Weights of a small GPT-style language model, trained from scratch on English Wikipedia: MLP 896 tanh GELU, tied embeddings.
MLP neurons of a small language model. Each row is named by its layer, matrix (up: input weights; down: output weights) and neuron, and shows model dimensions 16-207. Each number is 128 + 24 x the weight over its row's rms, rounded and kept within 0 to 255. Numbers have three digits each.
Before each neuron's rows, "fires on" lists the tokens most often at its 100 highest values on Wikipedia text that the model never trained on. A number after a token or word is its count.

fires on: " of" 30, "ate" 7, "rate" 6, " to" 6, "ing" 5, "ating" 5
L6.up866:148151178104102100156131105153114137075119107106127155098120069147130124122188109120108172111121154142099113159131131122125149121139130105140111123099115118163141136106083126140116139108155152180157122156136141155142140134110093123133109144100166121095090128125144170133135171124076116129085152178084127173121104096110130161144171134147141101118109124145091117134157149163112166142156109155108152113107110151098157142097133116174076106126092116127121153092124111114148150146133160118129139089164143144182127125115131141121133131126154126119117116081135113129130117134111123165
L6.down866:113104118127110156108120130103146106104121148132132115127095097141151140144122127140148115115162115146140142123122164144153113138134137117089157126131120112110120122144149132114160124170139136107124142123032129109101125131138131124105101119133151078143166167091124164153090107138109108127141169150178128104117096084163106128152150082117124111137152143130090099126113139104131112131156131147154197162103130078138119104134113153135119156108114100131158122094158085124098122158146099133140104131106123130166117134166173098136127131126192155111116139090099089118112171116126140134

fires on: "e" 16, "pe" 15, "fe" 10, "re" 6, "de" 6
L5.up708:148113106148126104107113095130117126121118079112101159137164136137119123125130135108144136106137168123087108130122117116122166123106137136137153121109143114159178132139080116118124133087101138128121131162136166100166129115125117104143110117111125109125156130131114161151145135137136102112118110145102065114128131160137091092109124071165118045078118114113097109133157160170161144134103145174100092093136160165093092139121137133163135075116134196112119118136111119141133083122158177133136100146158156136108087139091160140176134153153121154146128173127137130132137125103149125172
L5.down708:120171145075132088170113146159150148116095132182152086099143112123134154128129169132153154116156113154146171127157125154065123152114129107140175136158103150095118134140107123128111091175132155137124128139128098161090163122143159118115127124132157161116152165123131088161109070080082113123116126098106157122125102113151129170110105150128139166137153099127127118077141127118105128138151159109103176134124102109113110117116105117097128102116137121147138141132094099136052156116119118113121122124134135112116130120158120126145096114113098130133104128121150122156103102129134119140

fires on: "n" 20, "il" 19, " mi" 10, "w" 10, "ur" 5, "ri" 5
L5.up107:137173148106140125117105125164134137155097097130149130159148131105131160100151128134170139115128109135136146156149060139147129116145106125123114118099141147141097140158135051147127125159145124156123125127130143144125133145132109128105144115152122143090129155132116191090131171089136134130058132142079132119112109137133122113115145116144146141101103144092150113107120101118114109103092079153092122118115126113130101115127128106116130147142155126100125180139115161073134164138112151131159111093181140175158142127113088162162137138119085090129159092148146109154119114165078118104
L5.down107:100125130130102186149149136093161126130140088107127155123133114126135135108143131088124127140129151162120120132142182129151119128151128127107125153096148094138148109140168142135100122146128140096098128157064095125072078151139077112159139118153125124151153149129087139142109112127087117123130164132134153101155126152140121137108160079061134095164126103118110153103139127134122098120167159154111115166157102151090135116120133180126089153119098160146136073108217111106129140100096126119102137130138138086148121137148161121126126139103129139137128140143124095121117138131134109123

fires on: "li" 23, " well" 14, "r" 13, "l" 7, "ur" 5
L6.up853:130167141141132107117087131120165168098156141102162108112152115109112136116149118131150088124141075118135098159142122144119155121180095134123120103144087137128121131134105100177128114155097136158141134129131131111170128145144159186111142081150079108123149115120103159093147125138124101176152113181143061127142125149140118087124135132096113087112100108115129122117113151132113129125138113107138145112109107138086120153090198093149134140130151182143089124130123163184105099138155145146141126086119122136137118130098134112143118075167145078155129155147111151126152119082121133128
L6.down853:151151094139160103123129144155144136135164098158100129114103132127098121142084127135115112157167154146154112089145099123143128131091130129111135082165148161130140150101109114104095114133076128173153134088072119097095175174138132119118171137110127143102082159099143137134108139103099155127105157132132143141125121123099122143150139130159131138112125141118132133120151135137143124143132114120101089166114146120130153167125096143119142162118121126089148124137149071116138156082109126092099118138140124150121124125168129107128160106103122146153146134118121141133094138167149087100

fires on: " to" 30, ")" 13, "°" 12, "ch" 8, "′" 7, " for" 4
L5.up476:135150135117134179105121129103087115152154115106158142140109142134124156125144134115135163111150145131124153112150105128148143120094123125078133110100098126125151110146117087137112067119106107123124097114136125153130140127120137157147123109127154122115146100142131168122139146145136132127066100170125195159151136147153129128137099105161128103101160079138102165147122149083136130134108120132116125126121126114106132140076108130140130107118140114077112152165160127134103145137133204144194140143130131143167107103151134145149149127082164111119144147095175105156166120094131105157
L5.down476:101101150155139087173124197098148142117150128107098122105102180131130145137128118131143111116104156081088103129129119154142099093161125180115105100134134149118128155109091126117113142153182134145090176149121150099104106144139112111142142102136132113124149089125148105124121125105161132189150079123136082112144131109139147107099194149116123115122126212145123131097144106101111125133146102116148088113109128135123146132113152103107148100146115140148131102120144097128133093145133113116105131096115097156124132161144190125139117127095082112136136136152132112113140144153133151134

fires on: " " 25, "li" 18, "d" 15, "ci" 11, "r" 6, "ter" 5
L6.up892:134099108159100159122118140144145101137116126126166106128119161108107131133136141122124141110183110120136101113099106180087156139130113097143100137152135143152131116129070121121121142132121104149148145107123152185144135121139158139157135118139126121142086138097108151118127106186141183113128115111173124126191145112148121135130114122137108141132120085074118145135144139173090134170150081142119117138112112113098151185113174122091122111122164121133069142121108140185157117165157156156111121097133135159136098091163144147112132065112115086115101102122140105153129133114118098119
L6.down892:106111107121162148106118105146139112133124097097134114113183132131135147173116118158119118151142135090110114113171106153139111098115114122121128148113139151143144113173135136122168151129105105131123140167129065144109157137138177092141163074137124167116136152109125110110098131103125122138092137123130114110140116109141094153113101105159107154107118175153063127138121118104159125122121110152099109127092112130129080143089170098133141143155108145127151116150115124137170129123098110157146140177157113108138150104160123117073146078109145144096139131145101175155083100109149144153

fires on: " also" 22, "co" 17, "ly" 16, "e" 10, "z" 7, "gi" 5
L5.up96:112089151165118115074087160103106132135166153139095142167150106153134131131103150106137105157132123156115164137101135176162143095086166129131131115170122145107132131171111138120093116081158114116132174146121145130126113147135099173082135150128121138097126120143126186148127111134100112104168103136113170090096104146093111114109146123136147127143153164112093131134148126110118133143149119087106183114089099111129125125162148133121100151123113113174134118156117112172124102139128130117145133140156150110103094155152142123123101144119111103188163175119116128120145122145112101140
L5.down96:118120132099117124155144130120135103136093138134122145157148184089120126117158117179106131124120160084090108146105116118163118146113169099161171122146076108101121129116139101115171143124134142127142114105163133129078097146151099114141114120107082116097154116128103125113113130132096157110093083103140142136137134141131141125152074153126143143144155091145107129123109188153119130110129148165110118094136127135146103152127135181149156141125133123126066167148098141104127138183131144136131132142104125118112168117110171113128120124164136168135120163158120109151131116109117117095

fires on: "st" 18, "te" 17, "ch" 14, "w" 9, "th" 9, "pe" 5
L5.up818:129100107153117102079110143122136133139135131112099140172150089112125059130172114144136082079146117087120122113107112130132115121075125143134140110128149164127170109173067133131120081146132104131166092156140212102168113141123118143172117118097130114103158138148142119142141110129146115131146097131096119114075113179163142124126125057115122124169146148120117125139140183138108097104147155171127174108117095120148094108130131116121100125157131143167109121124122127119102116163154164135122149086128135090106100136164156131137137150118126134151163140132133157122137121114157131148
L5.down818:112109164134139114119132112078138118053168115135154117149128116121164100132102140118152083128153123111131128132165124145117109117099154097149124147165142105124098130098139158121141069109126121146168131101108075109159117118113109119136133141131033141148140111111148118074146102158088186134105096163157144106136092149135097108137108123137110155148157103071151108107152166137134125138131161077107159128148145127091154125103129150140152148158130140124126140164145111119121171109156144137127117111183129160157141152162109126144102131126100128078114120160109119165084115150153135079

fires on: "–20" 18, "20" 12, " pre" 8, "re" 8, " medal" 7, "–" 7
L5.up103:143160100137130126104126135102141152149101098077114134134114106181142148094147154145130164126120151127135117143146151114125194131131105107089140132115173128130116083125122129106115109150084136121095121137124123119113168125181110139132115139139136165133140145132115109088136149134121102169110116133140158096108187168187125096117120118157139115108154126077111139097096107103130088120173099120101193135065108094142101146090119121118159158117115137128100121146167134139152147146130127119144168104148153143190115086089141099142155100122086130146162135090125114172136125135101130140
L5.down103:122099162165128127068160141085113095126157122122165099167115153093135134150169146116112152121094138175116124097132116098134141128104147145136110141148117138132129099122089156101101138109159115123140105127118156090106107141148190148096105150159123138121158122120121085136149149166153098173141141118116095126148130145078098140139154107161119164116147152149098102146094121146147082137134146140083177132131118133118124142084134135079125127114159091088150140141129104099133108113159125145136148138081116142144127093162125145148104109117112110101194116124126127100108113154128084118

fires on: "an" 20, "ur" 11, "ar" 9, "red" 8, "w" 8, "or" 5
L5.up647:126151094104114142170104133165129124100153084124130141109179147122122083110145132136124133116104095153128126137134123143102173153139132123137145141092131153196160131147146139174111146115146127141138096134120150159142121149106147138113139094120117131080095137116111149094129146148118175160113110146127091132136169187137135138146122094128126107146071117138146097107126136123177150132137089132146138099080158090124113169109116109130124132095182172127100147105168120103143142145125112113096113126177118139172082054100148110167143094153127105147087137111122124151121129083107163088
L5.down647:133149112173088120113163144136130145108183203173117131126097112137112173141129133107079120116105132116107108120104160118161127179122128110122137115143094154127121146176128156099097130124136133097124134152135127114127125166136131147142149136168139146099106132112117136155149136119165125095108116106101134122100145148117135141139142164132126090100134067100128153069140114113123116086112177100117164138131119141134164151136102132194123116118152134159123101111138111147111111107093126133146138124105101090135099143091135096065164122142113134101128161132174151118136134131120145154

fires on: " cl" 11, "ill" 11, "mb" 10, "un" 10, "und" 9, "unt" 6
L5.up74:207122105138125100162106143122155081124121086135126150133163146099115105103127122105123085157150117126078120122127152117180107127153127131098145148128163120139143129138107115098122177116104092147139099116147128142124142149143184145129156115120156120106100154138104122126138154099125177166136129140110170125130182123164171119113125128110135118121125113108095115118176131144100146161123158096140100061119129111101108106106160147081157107124095127135100165138128100109131120086138142117116127123139140113133114107118122139122100163108117148116109154116187120142110126123078128109
L5.down74:127177124138147154109122168137085148141158104186089139134130123167120084175212083108160107134108112110119125131125123156111138118136166146083121152100147097169114146145126144167192124118155127146109085119148133171123121111099100125108105168135143086095122113146117124134094111123156147123108105123137151156133099116101114111075110160131127130112147108128137105117169151142119112139115127177153118129126137156121108097150140167143137134099139141150154100121151097117129154113115141141148130152124122106109131107131116130140181149151118155142154127143134149085097115137089166140

fires on: "s" 35, "o" 18, "cho" 7, "lo" 7, "ro" 6, "no" 6
L6.up575:133154094126129119152112098125060129134163130137114115118153144154136122087142144104191129089092162129091150114162126141089125129079106115130159096124154135129129136107142121119125118121132106126141118128172109105159139113159103147156127126151126087167147105131125149103132117157077176132150137149109119125156138169106129147116155100176141122132099139118102090148112154105110158160137120161136115101131109142149127131124178094109098115136154076150125152130134114179173109095102139145108152108152173124112129139108150144159132090133110094130140136111149087133123110135108131122
L6.down575:165134121111112074095123089144166168134133127142129105188085145130126119129129090146089131164146114122124114137094119144129147114130125127112130094158124143137137106142154110112151099135132091130113107158118172142127162165124069156147123113113141144128116152125106133173103108138147146141144131141123131118162137153096076119125111079117082084158176187163169069115138108116146089104143175173155173127141130146123169156123182171130087149098125105134152156120116109115117158136095127140078142118103145121127130108129138135122127152116138115150102132135114122124142151133099113108

fires on: "mi" 19, "–20" 17, "tor" 13, "20" 10
L5.up97:134165106157102123077101146124152136099121091107113129167190083157126105101127110106111091092091156112137133135153175115116123152199164158097140155130103143128130095168119133130127140111128111109110112131161149105105168160180153155117144142173131151108116144140093115114154155122139151106103093150117115119114160140172121133085181117079139178094137154109113091077146112121136135118139095099081131084119127097079128154117143125161115144120137121139089148146119133141166127141103126110114142112163143116128110122117145139108083121139095110123130155147158144134146124153106123143
L5.down97:159095153114143145145192056135118162091116121122162137148111119143134111159117172118152146125114114148163096142087146117140164129152153143126112121139092110119180126127130157151093165098133136165141142169118122062097163120104163080117113103106108127180140120127120142176158118146137075153119132114158135113130064110118125120164150116151145124148118127128092151143117117079114116125164131157130154143092115107115144166098141143101099140087145115109169106144142134122103103148118109121093108114131120154107108145084147114096160173108105167118129138095176101116127117137123148115

fires on: "th" 31, "y" 26, "op" 11, "om" 5, "um" 5
L5.up531:145125151132080112109099146117091124131131112096128154141138181101109117108131157084192103133115145116081122148099116125167142152105122125095122162087143113144108123165128150128127146088085072119073142135142125131156135144152087111147105163165115147131164183127128134101139194119136147136141116118163124106129160126162172109173131095139124156107123142083128144145113140151103124136102138107094113129125127091129132147099167133091114102127166160132098171125118104130118154132153137122135112132118140127143111102106136123161095147091069162120145106134144135127163133093087144164
L5.down531:065093123118115155169123136166148123125124120084127104120138144110146125103154139128145104197130119133085124095124143094132114107159179122119173146128131137151165163138173130106167146132153129117118094184083101096091119138096149121113145114120137136130149108135146167151090110142174113101063129151150121134127140110142144122146139090078154099111144131085130125119131119188148117145130138139127144112130119080097170118124089115144096122106133138128167117125151132119127099142137071116116115148093098116125092142159097139160164165138143125125109123119161159104103156115141132126

fires on: "th" 24, "st" 19, "w" 14, "t" 8, "f" 7, "nd" 7
L5.up449:120129138129098107167109134103120091114125146150094149115145090117136122124114127111141109139147132123158176155130164120140101139151157108107144112142113142123106141133078136107129126160141117139114102133129141149127166130134110158156141148121192133135113154135110098141116144160147105072127162135120128123107128146146129105129123125147130157149147158145150131078136143120086105127140127123133145154136095056146139130131125100106117130183112139119118171146149115139107148102170149134136105091114158137108082101173139137153118085039154114130167094106109140148093118168131139116
L5.down449:132131128169133134153111144091104088169124114142107139108152093147142115126116147124159140159126071088108142157165152127094122161102114146126169099124110138141085131105149120151134125136103149153120151113142099133147124096155123138119145143078110137117132162122210100126118133143124102116115137152118156103137141145101111115130119133145142138160129120109119102113151159096091114120144159123105117126135149145130101112150127111092135095120104087100148127168111133147141135167159113123104136149166107126108100162116100130182153182131077102107178161099114162160083110120137094121

fires on: "ri" 37, "w" 19, "re" 13, "vi" 12, "." 8, "or" 4
L6.up813:105150101139144143087127079136133130142156133106110134129124158140102118103112152107173113085163146133110123125151084156120200128137119093113121103139124103147129136168152131136127103159087147148123115129130122183149095126187099141185138126083109122132145124129125126125145142137133117120116119160126102124105126170146127137078122052201101158097068146089086148122113133137128126119156124125119127131123121145116131121109114119083124124137151173081122125133106151131134148159214139129114117122140164129127083110088157141128121117145154121156099171141109121140157142103104149174
L6.down813:134139140133090125131109131147121128099132166159108105123128107122153115110146114129130145098121094180122136113140118134155128167167170122116120099115146117115078142127141146116114123167123107113137092108136164121153180163133135122132154117126154138097154093049144093136141111100121123086064130121107081088156129137143140123137059115177108132111158124086150118131095126101106111107138161137130135102105121096118187155128124175177163177142131165145136165137165121141077127165114098112107137166161142147113138111115120136144131121100091162109138111144147090117103162149144132105

fires on: "," 18, "mo" 16, " of" 15, " to" 6, "n" 5, "or" 5
L6.up638:099090091185128075146140127112103085107113101133120140145142099172109171146134121114146126130142103107160138205119095171148105140100130132172158109162109160121099102101137119114114106127163133127151112124104117142093136129123141152157146114095112123161131104106120122139177112145116126121104104153124165107110136156153101173096168121161115151125102109104181099105144137138109119113159069114114110115138091153115169103163142104072143113144137137087117165131108145167126156146140126132107112124145122135086144111174158117155151140164108144109139143123124106144104154119156115127
L6.down638:159098148121042122149134117116121123129107092095137140118153137097153097131142119139118139148092107133142140100069128083136135161132157159165096126081154095100129117116146171196169117109107149111092128147142125131177102147145148145104107115157159130140150099122115136086130124133131112112152118146123124136114158137136123112091129163092147113126137114131100134110143146153138132092143101129208157131104132133113100127148127117137132161142099115144109087123116156142116150130129123178113155101117152102153115129107142115125123152118162134139097124100163104120114101126106117156

fires on: "e" 30, ")" 9, "l" 8, "el" 8, "ly" 6
L6.up624:132112148095123148144090124163106156110120127084137126097137136166094133116095155139167120131093099154171110132142124111125147087126116096106162117148162131118129122135130076144110145125137131143152147190121124142126154148125129162147113118131097143095124140116134135118078184167125116184112137162110117135110155136126137146160123089164083083083131112114168165116171113106114168123108097118110128161113164120107147131101122109152106131128112190142154106148108107154139129142121127146111090101187131147140105117117139157180144103152115127121166134094144133162144126109118170148
L6.down624:119157156165173075129141088112169149108152176166102138150129136154161113095100137123143152146104111115156131120119128104144155187153137115094118115157118125099136125107149135156142120141125161130161157090109157104126127142123144115104141142127089110129157145115156140116091122156162103114113132155087132145132139139093123105115121118172083105140123130123175147135165129144114139126132115117134091095127141161141098136127122132093089121069091112144104141182152124132145108112119127108130148098113127170121169116109143093096129142104187146106091123137153135168130121144147082126

fires on: "ur" 23, "lo" 13, "ri" 13, " No" 12, " would" 10, " can" 10
L5.up859:126133127189150102117116124142110105142144087139118111104147130111131106128112096126141136100169130156150131153127118143098145107143089123152107149118130130164172127206150142137088125164131135149123109122124123103107117124187112147151137092124122099098091171146153126132144099180147120142138157172084095106134129101147109149114140075129161140104100132075121095111108142094142093148144108126087108148153100124161133095087119100080145142149137120100147138110127114152147157166169127134095149129166150108168090121140105097174156129106117069185112136120152125137087137138104115135
L5.down859:102140149098118139095143170085134133092132100084138115140089151134062164114120124135097098137076154166151148121152109110143099139094128127155136161154135136111149140124129142119111091138130118080175110147152121107118151098116109121134132174147123151135134153122098105154145152115095103140174131105109117131105141134174145155113117150116105121143158133146094161122133128160128113129145105156134125149129119104089149131153109146154103087104123115149110144115134141098135095101092125105149117157151117163080124127113131155111126111154137155119123162105115099121123136121161115103

fires on: "ill" 12, "M" 11, "op" 10, "un" 9, "om" 8, "act" 8
L5.up40:138109097160107120087099099100116127128124128106128154135130125099122097101142146128158106100182128110124158126151084130130128105110145130091150159106135106098085148156126119121101174131079115124149115131134144130146153122134107143136127124152130125137120172156135126072165174129087178134138106133152162114104185170188147095119114140145116146130112103114140139139136111138077149103159140151116120109138072083180081139082175111114134119132183103107149163154144088117130142119139125120102122141177129105127144161161171140158123144098109139133142111136142124141115130151126110158
L5.down40:129087127111170135129142161140131088114132119137101131120122100147131156127116101152158120119140111101113148105157105100159115107129134169157132170138171146131135189156156112177111099129109126115139105100132137126113099140154135114138133116105131128100126095120156109052116123115152092120114128109158155162116144061087099125107112120080111140134095108116085139152144138184116186127105146130112139098128125149109164119141082091144121130161129128185141118156115131116146117112143109173100111133191124144157127130137132128116136145138088110148151124144123125100122115135149101144

fires on: "d" 14, "ar" 9, "ir" 8, "l" 8, " Je" 8, "n" 6
L5.up75:095095134115164170119125127141149148096141104132163127150127134111127068133109082121157136124158155098129136139119120122114180095127137122134116137112179125182164134123142130127140147194153130149097138121134198176148143115147165147139120130085122147079144135110115144123116129146067145138109146178126102086089144132123168142105145141140114107152114134135137140132134158143143092120132114142106107139077123098165119112110144120094104094103157126140151145099066151145107116162140124123158128098160095136101088125107128130120151117128099086127103106122105122146139143102126100103
L5.down75:165128146104081158106161096098167129137162121137130089110116153124114105135143169091130096129105124133150141127171122185126081110150144127150130123133133133090146070115141106138126112142135080152118147096153115170160157109169129153146116141158099124100150118130116131114117118098135139192163110131106108143129105112175152108094113152160131146140177130107095092107144119182144052117100131109105097109148144152119134124114158138142116125151111110074137064113155111127113154094145137110111129131114174149132142119131157108135132075139164122115144110132126081133137142154096150141

fires on: "in" 28, "s" 12, "ed" 10, "″" 9, "w" 6, "act" 5
L6.up309:133120099103143129155128125108133132143148134109143127097177146147109117071107121126141089122156141120116137128165140151119129115108150089092153142109152105148120133159146102116104118113115120178145086143146099143101120160168142165151131184101130094106129114102154156100085147123091145101131129152115143173126142162133137107115117135132108166158086145119096105121103123134091108120145128073123125129132129108127094129079141114125087114125094142110120140135149119096187138127171114134133157126110160119145148131132122090161166140127140150152107192173098133164130102135121158162
L6.down309:141133123176060161120117103146101199097124133105111143109113145093140085155117154079102103129172049087108144135115156126142168124138137108095142090181113114076109126098123122126125117139110144112082170122125160127102150160147109171180116120121141137169139171094118119157182115094136136113119136107118118135136118144105134178129149149136129158152143122138130109133136137133170112127098146137135157083121126121113097124123093129128108144149184148114102117128150167151103125143093116151114158086122129113143141136093157140098150157107121128148123121134151101115112134111127156113

fires on: "'" 28, "." 6, "ine" 6, "n" 6, "|" 5, "ish" 5
L6.up473:181134148098131111113138163133130129145139131123131102124138115134132110126095108121173128151117156154146117118145144121158143073147110090166110118082141168157132132136131125104145115116097149118148128171112105138163165121142165125110101138130136129162109117129068152144138123158151128153117094142085084097127114133136160112100154161113128126129128170125095136113064114099109156094144098170107131112142110144134095171089159131070095081129128117126126144114115110106132114129135115126146167107139127097150111116162146103136178079094145112126142164125190140145116147161118117171
L6.down473:144120101165119112161106151171161153154131115163115159129073123116135090111098118141140124122131168156120170120124124158121097175126132148124128137105109107067092145149096130138081126116116127122156092118163131130168133135128086121158091105140139129143170159132119127137097146135128173114128114151109153131126147168101124166149153110122109079143138123086141134157148141132130116140108124100150159138170153148158117114174136152095126101167130106119178093129118116125098145144132096123119092159132172181107120093113108104127080166148129111120093131118133099083123092129081123089

fires on: " of" 19, "rom" 12, "ing" 10, "ral" 6, "ring" 6
L5.up773:109190167103135133109152151093078112111125107128124134151153143127113125139126118073162127105151119153128125131159107178125115149125146107168128129146094180154097138112123113138099115125153093142116120143102101113137144116131124119157137086112158093132104111111125133137113157149141120141111083112109125161145173073111115147136112121171114151102079147150149118118122106105086163119127100164135108115116086150127161110076160142143092093147136106128140120129126121124137105113128136101190153062137134118134111104116148150133131178160136156106109145107113140137144135111119148113
L5.down773:133151097157119155122155142121114154125078129110168131131113134123127147160123147166126131137151109130105159130155145130118134081150113119108098146161130176112130145124131137125165142149085089121141131165114123082127135147124110143091145085139141113119147138149146103113125099187168152076137140165139130133155123145130113118125145082124118126112129093099100133168067126175118120109116097129106165116135115104125125145177152130090148173129150121140108171097099147114095132097100138143121092080161124166162117137124106094135141104102125151093141107127088132163155106124176105088

fires on: "A" 17, "." 11, "ine" 9, "an" 9, "C" 6, "I" 6
L6.up657:125153132118106165093105129123072160160174126122158134141157106136151144111118148114146103111162142120129136116138109131135145154107111061099095119098083132134131119181075147153123089131094125116160126121125097159106131111151173125146115047124146134160111149120095130126125140161142138154111132143120112122137122167132147127124105164066121142073142154115123123111081163145121138150129118145132134146126145129175116134102132110090168106117145143131115130133080152106101131097135134115151122076149134116127091094133157139134123137130123110159112209113148095131175120146142095145
L6.down657:121110118118096079127112099156162145116119158178144087116093150136139101110144107126133159118147134148138112121143113116152136166108111173128120146123141152104137156120097125155122124121124107091144134140126136123147104121101139129094159137166141143151195119079158114132118147072101137122134138148122142174129158117128148128170116177119119091141143096078150086100136170119116119131105104146134117133124111149115174169118122132099129170164130114112106101129142141137146110142127135123076119149142144173122145131133099100089113145130151116122150102105092155173109060108098120066

fires on: "an" 16, "e" 15, "de" 9, "al" 7, "il" 6
L5.up540:143137145134126122092117131147134148120129136094150127084173103148134111093136084101124123133103090104066117141137177179150114109139140117154139121122099139155156177157120124117099150102107146097150140169132133181117142143133173134115134115128097111115086112125123133106149153114105127163109073140134092135117132138142109137122178135137124125137091148124123159132051121168142121125141122124156147154098137156094104135160183102195112145129168153131113111155102133139076121156129128133114123120119170119132135170094146112135142132121146128106081127088137108141170140083125127135
L5.down540:129118100131107130130122113150137119121130127138161109122178145150174069112132110125130136104140130136150167090122101105113137151081133149140145137124152140121112117137128105098175104133098109124156122106162115086127164151093149113149145112142132141123146139144107119158150111142084088128088176124079158126152128114124160166108084102143116185136153166148127134152148130123121076171157169168103150065141091123153151160109097139105150109127092108131127131095128161129104120106151137099072109128116135137123136084149148127167137126105142126133131145172128166109143107116107109105

fires on: "n" 32, "li" 17, "ri" 12, " di" 10, "ar" 6
L6.up641:103142118177136090165113158092128149109135140133123126114143123085125102116096145123129119131166127118120159130170137161107169142123115112111140129146123140141151114123125132111157125135180111117145132136139150165142135153158091184131119138121128202115109105103137130118121144112087141106113108148093120120095131111107141136072148063141099137145138174137159103145138126149113095134106091129070095133091075129134181137147132092100125081134154146106107124135067159187155133172161139128104161150136149163141090121143108111112125137123149117160088147133084118134133132127094092139
L6.down641:135089169123146148108143102143186104135111077112157137149110114129112151127135131134109137123103149142158134114117115116123138152179149135138122093125129155107091101152174129131116120145100114116120105082121135151127123109138124114131134108121130107101133159125131117105143127084156153080168140123132131129103082146094126140119134141160141123133104105178108139078131131155121133079112100135171114157145174124125110169136150123134100113155128134102130117165114133103130131129164122111154175097152130153086128137111161130119144084144095117146145132121142101106094211158125099106

fires on: "s" 64, "e" 22, "ic" 4
L6.up353:138132125126158150106141126138138124135114143146116147130109154122081080130125124103198107078152161113148158113132091105154149115076112136114131095152153185158133142137137109145125132179103096135157162127128159137140159095125111156133115125154133140128123128112078121114131116146156125107138137132104136085126130140131143143121122158155158137126100115111112155097094191128104137121168091180122155132117129123212136117103125119102089093111110153120157127144128098142171068118130163162120132123126168139082129123153136122160156099104121112137134104078157138122132091128133138108
L6.down353:150101112140105111119167120114148130141118164161113139129126141155149112087105123132120116109147124133155118099127082142138111158146114122147115138139176099117103136149152122161120150143106102080106128140178133111133154140079147146100156151151176120080105146129175150100149108146139131117154134133160146124119104101137116115176152129132097153185140181133122111132090100103119095095093129134147146114076134104160143157165142097090140103099091146161160135138132165128110164122125125123117133133108128136137152128121083088122096095125165127138086120127113146124163075165137107134

fires on: "or" 15, "n" 13, "mmer" 9, "our" 7, "in" 7, "on" 7
L5.up457:128105109130184107109135142162102133105143093149133197158118090105131152127100128126130111086143137108133139190147147169094137134133124144123153121135113141117128089154097163142127112171115118101142125137130135106105126140160181161110119132072097142168101147128128095129147110114153112121105131161154104135094139150106119148056159095090131081133074170137135137126147126128105155135168117146075112111097154158126109101164128119140123114110141144150170119107114161157119145152158150143102104105150138129119106133113131147098104129144118129151104134157105114142133122128108091167
L5.down457:127124108139113142091161130135160094119137133133169106136162152133125102075132172123088148115125100114113105131121128102163143161112106123157141145156124109165075119127125116103135125150124171162106128102134138166129110127117110133135119111158126100128131136109112112105126089160160144101124064189084139136110147117138150142088114140108154141100147092141134114125070153138130126114100117163151161213136124112136114142127120143140139097152134132106101106117137112143145134123137113142124102135146126156152153159126150116119112117098088124155153167079161126126131110143144124064

fires on: " high" 23, " water" 11, " full" 9, " short" 8, " large" 8, " long" 7
L6.up481:108124113119082121142138186160158169134104132113166119112153129129113094161146118122153161132185129119117068119126159119117130173122148120142121163119118129128115090158120120136098116129152150131097108126145125119122152128119121100146106095124134106088108124090105115148080177105085098132115166143120132139161133105141151135107145144101165117103132088063084152137134189175131160121119116110127125136096094117130155127138125140143139092132148152147118142159130122106151096128119145080128108113144112117120140132121144084160133088137082151128121164121131097120185115108121141110
L6.down481:137151126136128107147134142102158147126140148146131136134089134136125104195140117146144112136097133143137123120125126138139124158112142130122124133149145119113132099109125123125133130139136126141140137103030132125118100117119113123117139134126149107119123144119113120137163114122156128151106127121128154126150130140101109116125129087127094152164123146138133136126118135122143111097132125115094148116106134134138126160117129168122135133120127125114152107114152114112142134088149132132123101158136128120146107125122119130140134127103136136147131133133089127061130255120140116103

fires on: "ly" 40, "ally" 13, " also" 11, " that" 10, " who" 8, " it" 6
L5.up408:095133164096136078129112158131096108122149148126139155117119109114171114132099100107138111172124101148156137126091137139134124118151136121087140109123155137115126165157105095108107117125125132160136160142128163123124105125126089171092135159139135138122082100140156168132107127167136100101136149166110122176142115117115128148111125156131144124127112158114092140140102137127125166170147142133100136148090130131125155144163156133139109097151124120163159138093112136168093073174145177125179115125109131136170102136173180110136135080118112105139151083142137100149133140131135098113
L5.down408:105119114107127161100135117167093120146093143126115180117096114095103111161096158102118156169141129115123144097129165110128151147131120110129146080161102119126163180113148147136149130142113089117108151119163186134149121151184111137076129105135107073119103138134123085144073102131140155105111099101106139109092139145113100124113093182128137148135119107154137170134130144160116147112116141141137087142140144173154129138125143150157131145114115101108139125161158148125126156115110115116112156188144136136119148109095093112164123108129096102167142103152101135151145152161121163099

fires on: "°" 21, "-" 12, "″" 9, "′" 9, " medal" 8
L5.up493:125150102157154138148124115116160152129082114069121124132106127174096141116165094128144130162130139126128124144153115111146151097117142153129114150096146116140112131122147106095088112115116078162134114154135130136113159161097180156106130175147130132137143120152110140136128146119166139148111134160103159150133182136119128129143139150196119145083088127112117124096122115112110140107170117092106134091151134142153092125125108112107136138116107128128104161132172114059152119119125147120141128142089161168128137132138100096164166120108107113125167201130137086188134100158113110171
L5.down493:075120166118120118138114117158101151079101108114093150144107138120123112118143134078177120112143133107129130095144117124148139135160128135117114100125130109157126128134128142089127127121103140128135194095112175135139108104152114130124144153126089113131167136114118149133136205121110126147139116123160132131118110148092097133121155145134149158179105114133131136129148125138139138122151140134135042154140127115105150140127161155094122147101110147138163098140140171142145097139159107089116082126103130165126139201108161126082083129164115123093131102122126123118126092142063132155